Part of a small language model's weights: width 320.
MLP neurons of a small language model. Each row is named by its layer, matrix (down: output weights) and neuron, and shows model dimensions 32-159. Each number is 128 + 32 x the weight over its row's rms, rounded and kept within 0 to 255. Numbers have three digits each. A neuron's up and down rows have the sign that makes its largest values positive.
A block is one neuron, or neurons of one layer that tend to fire together. Before each block is what it responds to, as a language model described it from the Wikipedia text at the highest values.

Description: Mostly the www at the start of a URL after a Website: field in infobox-style lists, and the word Website itself; weaker scattered hits on plural -s, family, ibn.
L2.down85:082120102180128146125136138090056137106135083129127125119091153075096126144128156133145110137138088192124166089101160093100121118190167129147196129153157164203108072109195083097146129101123141051127146197100146150147114122177162150117126125154083117119114114097162099118119095184143112163106104108124103102065128125093128054193058085085189159146174157070138145153184182182124106101109
L2.down158:106081121131083120058107147124070120137161085159105153122105198120119103082123128118115105136099147137067147132094134128117159109155157135156112172171145128201142133103103168138142168126140138190167072108121158154124100132151151136105111087141121141091119140094074127121124103132132152148110097146137133146111178104126135124072143115162069172121184075055138144141150175161101169132153
L2.down227:137158065120151140136164182134180093145098150105155106100072127176163093100189143108187088097086076124110139183116152120123152138214136098097149086091118173055132113077175136092146149104155122060130114088130141119154169079087145164096097136161075120142114102129096131102100151134151135140119129140077153068184142105116130136117131141078125135159082118160168179059143132129137187059175
L2.down300:180167149119111108172080131104140084127153129110192119135064162120111135123141139129178135118161208052031084132112091107139098148122153099124099123121131142141128115093154143179144145204141157061111097121150119130131080126084131124123134129103110160124144131122096088100147127103112128079141128114125123127119148185166079134110103138109085124144127127117084105125103101141081123110111
L2.down423:109078116152166103121127107162131137096066179097102126073083129111085123171185172137147098132113139144085132205114055117139063158150183129133129184173126152157154155189134150140170160127126154067102139142150116146122087135121141173126096136093131158129061155235098186112132115117120053141118133168115089133117099130109161117134108081165095067090134125110149117170146154170176169112083
L2.down694:124129114157112102093121105102103145129120172117146141157128090148105148174116141106107161129158169184158162188075107056106160130149120121121056106169154086172158128147103158146169125142099086129092142176109124082189146150114202145124115118164086134143103130145093141112173151085076227102154170087075083058131139146125102104120112107165126090149079164075150144159113152148073110187130
L2.down832:069101065156111056133136137037114116119095054168170107085077097075057102143156141180152179107142170184075112116110108134160098118065146132091086093211158113150151077126140147132104120142196123137218116094132132094108101126142127070096076132139094142093121190158129104108128165067130142100160138208147120134132096090147153098139163150113142143157140127116136120151116129127109124130171
L2.down1106:149133194135092134151160122117132118112134125126131133122163151099108064091146067132150128141048152083140095105138187097128112136092128152193102168168171085118165171112156139123212136149162142062099166150149104131067184136064138173133155151122147108147158064123136092104113086064121092133088150116138167132114092143144098102131156082092109139116133116092077065030172132133108126112140

Description: Unit and quantity tokens right after a numeral, such as cm, mi, km, in, million, years, or the table separator in data rows.
L3.down30:105127151186118117117151099078128138132152112154155139108129135123100136082109075115126044118160129148089128050125136095132140137124127163107135154118117203082118142142125094114116177088086106147123172107167073154091128166155094136083114117100189130118132199103080130135129142126202134179076075132078127147097179149082143170184138114068085129124118142089110145130150125127088118172144
L3.down62:094046084074084134101175087122176097142169131149133173109141139146159148115130114090123141124125167077159161137088094173143063147158150110156097171154113142166098095084059107122125150174094155112101144059129124057132146121151126117124127119194122075101169228052135128146132047124185161065118131098088137110134176110110164132112131132140189161093129128122138101118096131128129106145131
L3.down64:174123138075141170122143087169177142076205100148100128131088171099134129087093139120123125143147172115155126101117155144122097155179162067136140145079177135143139131083151077124118213122092141082146195101124134085074132143194077110142100169223085149141139131134129096106078152136125110191144080133151128144171157080105087181112098078130100171181143138108147166123064136141139119116117
L3.down449:106089152102063109137175107180130146137119121109138135097099167111096137130158157148131138148127102140132115112142168119134116136140167114129124109126156087127124146061155138164116158130166127127101134137100131134118158173125175155194067085136065144101168136113139122139134151162133116187145134145128132122177128102156054149136090130126125153198141150085135102138072126132053103142085
L3.down460:126133096130144152126126132125126140113123054177118154095156113132052130133114125129142142157125119110178057101131115155120115201150112166167117118129103102129186130141098125076125122159137179046190065163111123101152151129214121092143089124095080084104165198149123098088112157148188145126178165163121103150148101158164169166158128139130123154062087096072140118126077106107119108139141
L3.down1050:121121138094122134107149116151120126117175126107110126056086146155107121097131110140151097127098107143154177101106121181175105056137152141146124141110130095194136112106168133174119086086167134101106130118112115114073150077124187101131139125080083162113145135165098216130157133142154074182129151151156108167181102144139132102167160100088124157190123112143113134149148135182093095110185
L3.down1147:145128132109125131123080038173079164121181096164146101115052087086128178158143115068095163147100162164138151050143152139120057112116166113137105078126130115172072099147156155099194201087143136087148135185173171124105111101109140086124142153095162100124118026109091093136120158140117152183096134134130122085123112139150132154170153114124130130156109209145137159097100114133098124135158
L3.down1214:118165101117089070145134059104101126135122158110080120088110151170105130111084095091144173121082133108132111085124140108153116129108173151168150118168158171125088102099113109158125173083119116150127125169127128094173130172156111129168164184165116135159105122093102129156183105128105077147134161108143148115122131141073157124126067106140161117131148153058136124167033125148130138111132

Description: Mainly "sq" in "sq mi" and the "/" in per-km² densities, in infobox area conversions; weaker on other units like "gram" and stats-table fields.
L3.down159:136162201104081122144134192134142106155142152122153139162162143134058128146140150093107185159125125108159120127103171083165162140126130127137140128158120088142102113133129106130135090052177141102107119073091181036134127084171125166127132106186051087123090094139111172150132150146136117149071157128093182104078162130181124142087146120128108144115117126106105134105133093112178115106135
L3.down161:180149087137082157110120108117112123081136140147108117166131118136167081134142145140094084131063171130110133119098117169127101144092117239107096129144052155184128102151182152131123142056092110149107124071085162110144104174098106099141134110167039076165121113122138143112113087117136083068145153102148177145132138150107151155151121119090125165141091120116133147150085129100103122105133
L3.down508:114160104143121169196137054119121084119119174107159154149081092133134176113144116154117112116148132158161131157089076155118171096157157140089127108183136139115119146191135141122180111058088117047120122160139210113047157118168111121121152124132116082145121138146173117155136129119108111127178102076187109073163147103111090096156075123146118086103119158148113136132125062193088081149097
L3.down568:180098131136128133114122139083147120116171134132113142135098162096120146097055114113148131096132106155154124149146175108158144166147143146169094175166106106156136145067153180174086138070152115116130135158076125125144099069146087130122101151067154161066115141140130092095141139137128114150066141071137087100061138112105070096162097115108113166141158113076088096140100137149146104099162
L3.down757:109147097103129137198113147109146166123151119142138183168151121192080134126129092154069106145112102107099101160129110193167163155132079124118078120144113158108133066133172137159125103206148127109133174080110151106144078122104092130106117173136125165142113055107111115140149085078153181158155113149107099165128176092102160154144104075181109152103116117097134139085139136123163092175109
L3.down775:124130106134179120103137140097098135136080136123125105125172109137163123105127133163143222146156206120093169079111129104078126135138142130142086112137178119134127116173070137065158086093239087112161157101137110116095148079164126123114069105125131149098149135114144114142109181149185145100120087115175158191088119138107164100156147121136049165131140116107118074094199160108172109128129
L3.down956:120148149153111130135118188108157190136069163091157135120188143095142156076149073156147145168078167112157123191104132151117182097110078146097136098147155145124088103104164161120091123125127174107130076112144161139125128128093126107113108095144077162072104195090173169101156143103148141163076130133098117147169099153151090076117160139143115098132111169145152123109157150087125114129175
L3.down1078:140116166093043162178075137179158094084085112147139167100168110082114071141117111128160117152114100197110179139195078060148134179096144156197158151137136113086106135116197103083195164121125136126112122101109116111111131182144093075154122149160082051110064128174116124147148134098135130159061170140166088103134182121143144138219103098123127146138136132111132136144079128104134182131102

Description: Opening fragments of words split into several tokens, mostly the prefixes con, in and re, as in con|sensus, con|spicuous, In|quisitor, Re|con|structing; weaker on other mid-word pieces.
L3.down40:115161083177082059110104067107110196150179148102130142130111112101122178127105121153150066164071125151074133102141126106136169152143171133172130127110119105167115140137109148134136188129141112201071177115137211127132160118152119103110088134182130110130124122107104140116200128123143099135130179116096143122146069094088166150076165128114136148137104076171134149168128159159125144140188
L3.down74:110159110102138112121126147072139171186114076140152131128112134119076166124096113139121114127140103081154126134110158128114108119160082133132073141155191128092143136135138121154164136186178146140114087131093177116156147126146117121130111130097205088084107181091142101108112154121094136139106119176113076129118172149127189172092077102180082145159137089185148096147118131115077144078158
L3.down391:129154106136069137151151069121101150127145122191168062123144141150081182122122166142124119196105116110117158114115136075110179184115088111078073109136135124117133147124051115093124181122167167129068129099110139127116113103137148190170114105113175084070132139184137162127174110102164123131138126110102156159090176151170122139128101129122101112127127136141132149073112121136112120228121
L3.down610:150192179151132104092074083090127100112107076174113128150118170119117130138130074095101110172136097068121149148110123158090135079163110127060105131084116057136168177168062140150126143166140090056113104118158151103130092117160070127114123159126147117146082134079206110142153206149125118132149137148122103163089158174181134149152106133127097153106109131138133129118140094209109179153131
L3.down630:159147163183131113068076132037176134163119033168157147176112131102130159144136120142158099130137172093114077140103111091110136126163159098115148088105118090127137123161154083156145148129112082173111078115162174173162098212092157127093151142122170148102088155119131129177176152116159159127122098148106144080152160161177165157104103143181138140105168156104091111126106134157150166082174
L3.down1006:127052196092120096105100129104115115141079166091124132149117182082097129187102122129134109128193147090075102120137124162087177157127086137047094103184125145136125108106123119076091142099092145166158127104149136111140162118134167113106128155146157143088101086130168144143139100144165118074146089125105079115124159173142087079160103102147126131156142086139122164155133183191137147155131
L3.down1037:129150069083132090124096054127104107169059106166138156099074128132133141120046122119142174141117100094081165106149134131099109141180117122141127084124117112158165067099128114152155121160135130142141075134150143130094144108143169204169155118156129128106090096147133076151193176091153067075118106164137144141121144110097084159149126188160174158154172140159176138155113107130066093149105
L3.down1156:148148089088184080102126148115144096138140166196145079105142133099140130181172134198140128186090098166170121167142109136083132152134104098188079025129139087091146162072116087118097134161098137112187152122136084135082181118154175102082115121141103116125106142080172162160130124052114097073090166123187069132125155087108144153153092134165129128122114110095142122179134163125159137141126

Description: Unit symbols after numbers (km, mi, ft, %), and mid-word fragments after a split-off letter, like S-o-undtrack or W-al-ter.
L4.down514:114158130054131186168190108129187192120147139135142160161105205114157168069144115094086158079101145126144177164133117110124181162162096114134075119063191107140078140165156123149129106075146164093129116047101126104139147107162132160124112147148088137062159141111158131062171112090158073079133109176179147152185090118101049071165118156127112127076130128147141128116129121107148141122132

Description: Word-piece "va"/"Va" opening or inside a word, such as vaudeville, vasa, vapor, vast, crevasse, Vasile, Vaughn, plus some other mid-word fragments.
L2.down26:172119075196164110146147166111178132143114128158145126153125192102078117128133182100123110105119118161116099134143142148162114112148157105148103149156170109160146106090086113146101193068090133183154131070085194156206173124186086127087159055127140119083164136124130177111077166084148147137187115122137097106116099161120076148081146130111120140114096144139154133125107094137062120057189
L2.down491:141122123121156139175115118092110075152175103185097141117108083175126110136098120073154092156124086162075106084066123078142115155109136172079103128139175108156108112088124143142135119096089113136152112118114144131131111124152125110087122117145093162151091090083155105092121100056184126087179135094141180093174099150112149131119110135109092135135153174122132141201143100128125109081174
L2.down558:187112084150149114168085096132140071132133172095142067135148104131100153100140114175174182118144090089116142094122196106123117144100156101142134090190099099119113174097144155063134130109191099122092104150087127158119159101203118120144073114064071169102102184093130125166101120097186152117141136124129119150116148099087101099118119122093066148152103169093168152120139155118106081210090
L2.down650:132149138140157145109139098097075081077121118131130106178084118140118133098116157103123051123159160225182106118164082138179157097170124129097157147178172076159143094097088159170136188132121107087129157060108090108123131102175096140083123160125060136135080184186081142081080140134131126180123157102153142112108103175160102160131178123180079106124077202094114081167151138177125154110082
L2.down839:125136102130116114099147146100137083073088069142095154110140142120133113072100124163158117171158114224058110185141141108130165098142118164127161148142130163116183104116103135136110127183137095075138141119019164103168134149090095131142171106168096146139094141086133089106104107130131068113120169114090104134129165155112083136127106126068157141137126180131094125119091106133118122057186
L2.down1160:119072094160145151107133200097146171173102077201139164156063120107130139181161082127176126126129136078112147062102102083133098135113155076101188173149076136157156093101096179119132128110167109154110085159135110078137118146114145106128142102125096205170151094159074091112137156095136170125170058133135107107141170142122098197132137146077104106152125141106091124060121120172105074092101
L2.down1164:151093161186099165073110054092102117103097113137147088190148160093101088137115101094165111138132061151126168129084185089145083145169164109144132157113149113093099141138125098159062151114202102139142142149094108091144180077195165124119096118143036193136133188098124134091136169122156143141138130200134112159103155149167117198082125119111130166096111151129124086116088133108081054105137
L2.down1198:145124156150163125103136170126171080200113088176163098143181140076172145158117147169097087092185146117124146113110171091116081157085150091163081194135133160141118133143093162192141115113155128144117133134133120122131183077117152095160117140068132156124164155107101129154107109155061133151121117112140120148088103112194127088131097136148143129087164159148120126136176175186080122138151

Description: Field labels at the start of dash-led infobox lines, such as Website, Family, Other, and mid-word fragments inside names and words like preserve, Neither.
L4.down1035:156163142162163104137148122117127097090136144109160096157131058134091108105115151127145093183094113075133168173152139130095125142142126121132195177099083161096086197129131145111159123148125093090128137076085152157136131110185190097108101127180117157143090131140074174124136155132098150122158142115156161141120140149059108111078134069157088181129154147076130062080187010056153108108148

Description: First word pieces of words split into several tokens, where the rest is predictable, e.g. med(iocre), es(corted), ger(minate), sub(mitted), and also U in U17 and Website in place-data lists.
L2.down33:170199128183149095119111155085121122132165093141072153151120119074108194142133082094128150097098136139038168096114112139095143129171147132187131106139169098119173138161191135128130158188195140114094100124146133086145144110185097153087127151103139153138081103116122110105120183086134126095102036113140122071133196108118173136186125116083099189143061119155094096131123100155070093162196
L2.down159:162134156151110132091166136046095145119128167130150120088137118097149170156136100141134106138172115092138081195096098086135147180123127107109099115159122136103110140115092159119159154105036163136104125176145140127100137144109119156105088159152152139130121144184061096120139090092106147139152133090190197129112135052093153210169106121163117183114126143134145106178130039139158083198160
L2.down573:070155132086129102145063110192131116099112131114149096094112100146116128124149111117104095154142168148104100117155070117115113170116139183126100155168097093133094110143132100141202138128099110120093144174112162174121141111127144122078124147108222108183129120128108163134183116135081054137125130112133140086178167126123110110149115124097145098081196124084144062102097135184120104155144
L2.down671:141075079105138103142122116107095103179135170132118145126101161093094101119132141117117145109107210135112150104235146110103115128111142159120153113141162104141117146116129094135168088128176105135121168142124088073124149093079129165142155101121147147171155172161138171079089124080197083123114121136084132135137163139099103165068131120119143170121099189076133117126100120090099178150136
L2.down686:167140060164127127045107162080139113148147115149122110132122127103102126141201141168093126158099086154207099114094110094135161095186173148114076094103076116104168087165132087121122114122103095151115122177180144097156146155110172158087114098123147098170114124129094145154087086140118152097164143203149068135181155175146164143210142150090146148081136111115097102178096110181126113111167
L2.down710:108155110108150142153179140132197120141138133220072134151057107120115111163137086106154099188116113115075138151061181151116138164107090139134110163140101146107133123126096091090114148088143088105098117171152153117108132110108126101087100073170104133129142151113116137138100103091112172181065114158158130088109114153157127179153158114113115078075148149173108178147115110165157109120144
L2.down753:121156109112092082117092115124155151162163174141163125112117116079164131146194130095103124186102113197110127100143164131156117107147122120160132119111151158121109129111090083185187115091067141114131165128160160127146184089153117112139122088130150145160113097147133068039144098065156097088131202119121166182164131133138113135111186141174083075142146113182146198092106127163137077159103
L2.down952:176158136109153097085117145167141112139108104108129083128151121085140132129117141094139127132077183152112091153115204135122100181179172160128149127133174139157119114142157153156191083117119159116121143078128117163144138164055179144144150175172094136096133129162137155131098087140089151141157139118163162102135129153050146122109146118117127130092163086119179109109072137157207092167083

Description: Pipe separators closing a numeric cell in wiki tables, especially Total and Turnout rows (457 |, 2,996 |), plus scattered words like place, member, seat.
L3.down57:144124142192143127122139125174096175114131149145181097157122115051131125160111144113134131092152117159094134098132161064101110123198107169142116136146149094153137086109116103148139125163113092099156156112139146132110149088078115079116147132091125074134101145167128107108098090072104172117185114138174110087129127077159171124141152078203085135135077161114206048096101158113141110151146
L3.down417:128152094047062163089159124119151117090087148108124197131101106113119119141126122130068137111144132149050110205132156126185111083092039108141097135089127083133174118123124122165138144146113147140165169203094157114121103132064143109125123117144076156110112215167109098157167100137143124168169129114086091148167156119183128148105179133167049082081089113143093151156112047123091159116075
L3.down531:099110135194136120095156136109126135133160137108107108119082130113110160129142128108144158153133148138083179130044101141128148136144150100076094119155109105123072150111087154151168142127168165089090132106239133146127099108153114138129103054131148177146105118052137094173179132147158099129134078205132064115137143086103120097108175109147146187057136063133162166108065080077126169184152
L3.down542:043140125118112126150154175135107132129038153159151160163118205110122144166102101161146113126192126150168123109088164064143139111092124125104116153143149077074126189199172134104087131139129089096147182109113177155145096133192098090153089098131075070125096129073039124093140116141146136118112151147108127121133197101101151137159091123131137136114130170126155112129179077184118117108112
L3.down718:161108150108043120096236175092057114143141126140123131102158137147139131176056138116084147120118105125132130145079180178151095077060162113142132190118112121182117151095117108106194155133122143112085166115124124099104129109104079142079158103107183186141165107114183151120144174165154142092139115110088085125110124160131145114132170088138129171147134018090149083195115108172138163093144
L3.down1140:143127150168141113081103145140151149088133146164134076144113124130111179148136150161114089165114123125179162134123114130086189124106072136181129181089100128134096184142126111131112179180117030111138125125214113108118130149118125101095100106144166177093111189154120150064138111141113125111102128083117107128121103176093121091118130127133167085085172116155112146156173125199167109190128
L3.down1167:116106143122178126143102118123144145118132083118072140173127172121162115187118146084115111088121091155067138104116120070139102098097104143163077160137123117120125111079179146146115189132090099148101108134132130099150176138131109133062125118100181208194160075132190180131157085105181137105070105138080140130129046099118170113125101078095139110169161108112129129124114143170085136104159
L3.down1184:162139129161098131131101098139124142073182133141148140155067109088104122126131158136072125124150138117171152178062109102168069108145162096131150136125068139120148131185174149114177136164079066161130147119103119130109170084096173140153149076117083080098144180144103110160150164127165104167140139113154114118135189161126077145113131114091117145135155137073121067136050126174079113111091

Description: Short subword pieces in the middle of longer words split into several tokens, such as care-ta-ker, trans-lu-cent, pre-ci-pitation and data-ba-se.
L4.down732:078169123091142121118122071117120091126058087150137137124133177106102168103083104094112138096089072091107203109183180125127171115105171112083091134076162112075120143105086136099076074119130137091110090075109128126091162113159109172165132085131134117090109113136098135109154134109158165061184163114055150151113130099212093124076086182140153135113207141089154158151120102104180144098117

Description: Short word-piece tokens near the start of a word split into several pieces, as in s-te-ering, e-qu-ipped, te-legram, gra-ffiti.
L4.down1034:086113148160037170173175158119120131137092141169118119133105118125128103099133132168114143130147138113100156121165093162116144110165089143163128126151173085172098150146155104095160116192120148102099116120160090087151123110135097132181107117142123105101145126164119128172094160095136109035110115105157124086096171102127113131138151085133236088048110193146066150144134216141137184102155

Description: Row-label words in sports and election tables (Swing, High jump, Time of possession), unit pieces like m and km, and mid-word fragments (Ul-m, His-ham).
L2.down8:207114129077174140158142102100109139076146112112121148065149148160139179134127152172160127216138165162134118131153100165056166132107207082130166111119097113106169098125157189163079098091105128062123087116109109174126173164109132134184153125162120144114140151072125141158144174187129131172085131141127143096098125032140195166171184187197123108131136172155112125106124147110099157084117
L2.down30:119102113155106177108127134071195149106178127100090123095121054108139125148094093107129187123185133130133089131138122119144160104137138244133071168118111118109149109022161141076111115132138086146081169134114143129129163136130120042094105128152077091088126146172194130114119069100107157104150097120126155117046134148160144141123111067163136127170158129154164156156152082140126159148104
L2.down213:120097108153101115084189094103154087167058138117133132101127150172117125079103155156082208150152170136117129120077096119103140090129156128113098145122128113157101150097148149148118125108102086066210181167111056162111147135068181169099144122166089128165164177126143132135134083127145171125120126124135127206150130136079136091146098079068099102128178099099179087128132103138108115119136
L2.down503:129101123108129121128154121134132111107159169156081106128134084211104094160153148194076166133101104140082141162095115160163121164099175127111083071142156120220127163188197164134200149197144128111107145111179118191155070089124128113136153113152116143069092185133130137070170079127179111106146186142114128119074109122129137183158089115149081106132167171141134072139114133138111116135127
L2.down643:077219073147136128062149121145069150122119148168124114121142134147172137118117145125088241170177150094055184159164163121125136158125138057066146117134139192140148165126106149150143103114127149111132105136137203090144156113118115119131207079131140189083096119128106121135094126102129132096098138130132085153137131152134154104133200162140066129084129060106096132139124120084129145108150
L2.down695:105165130110114126133120104113164103123114118130150141139120117135130148131132114188118143185146138095106150111150166160097128152119140140127153070046178146120132045116093190149189086078158127101183166091124193099149105154148125141143164152207101120160149174142140073111139174165094160098117167108120143103110075152108122155105121084124085163177070163208131094134114155123139048159095
L2.down1108:131128165143148139113114164097093097128074153107150077122166149108151158083139209133107172130144086159135142094102150116132176185185206113095157158180129165196125112146099129074066074141115167147113104176132105146122124122124111129125184151140135110170182113138099131125089138124140100142106136099063111125104101084126097090153144108126156149103110117121187082088161177084162148116146
L2.down1157:127155206170170112097096118138153165052080106100071118124114170072149186099157107168192114105124178102121149101088087101118143091106084100175121143103119133106140131122120139172122146116137079151079149159089138089159114189138070095132166057082064010068202134146152144113133108067139117097097112126119115148105101122116156143096170171149080144189102175068140123171147156109155128142114

Description: Head nouns right after the, a, or his, often followed by of (part, film, career, number), plus word-ending pieces such as my-th, mean-ing, and 's after it.
L4.down1121:145150087151138148180158131076085116088143079147090148144126183080149125166099138183120116155146095165170139151140150106150148159134133146133196111117162108128038129090161186111106062128164119115121099140100128143100153144131148205112074078112169104153081127126122129144070121165159167118133166117206148095063113126093179083174138041099156112130135139128114129135143197118172156105148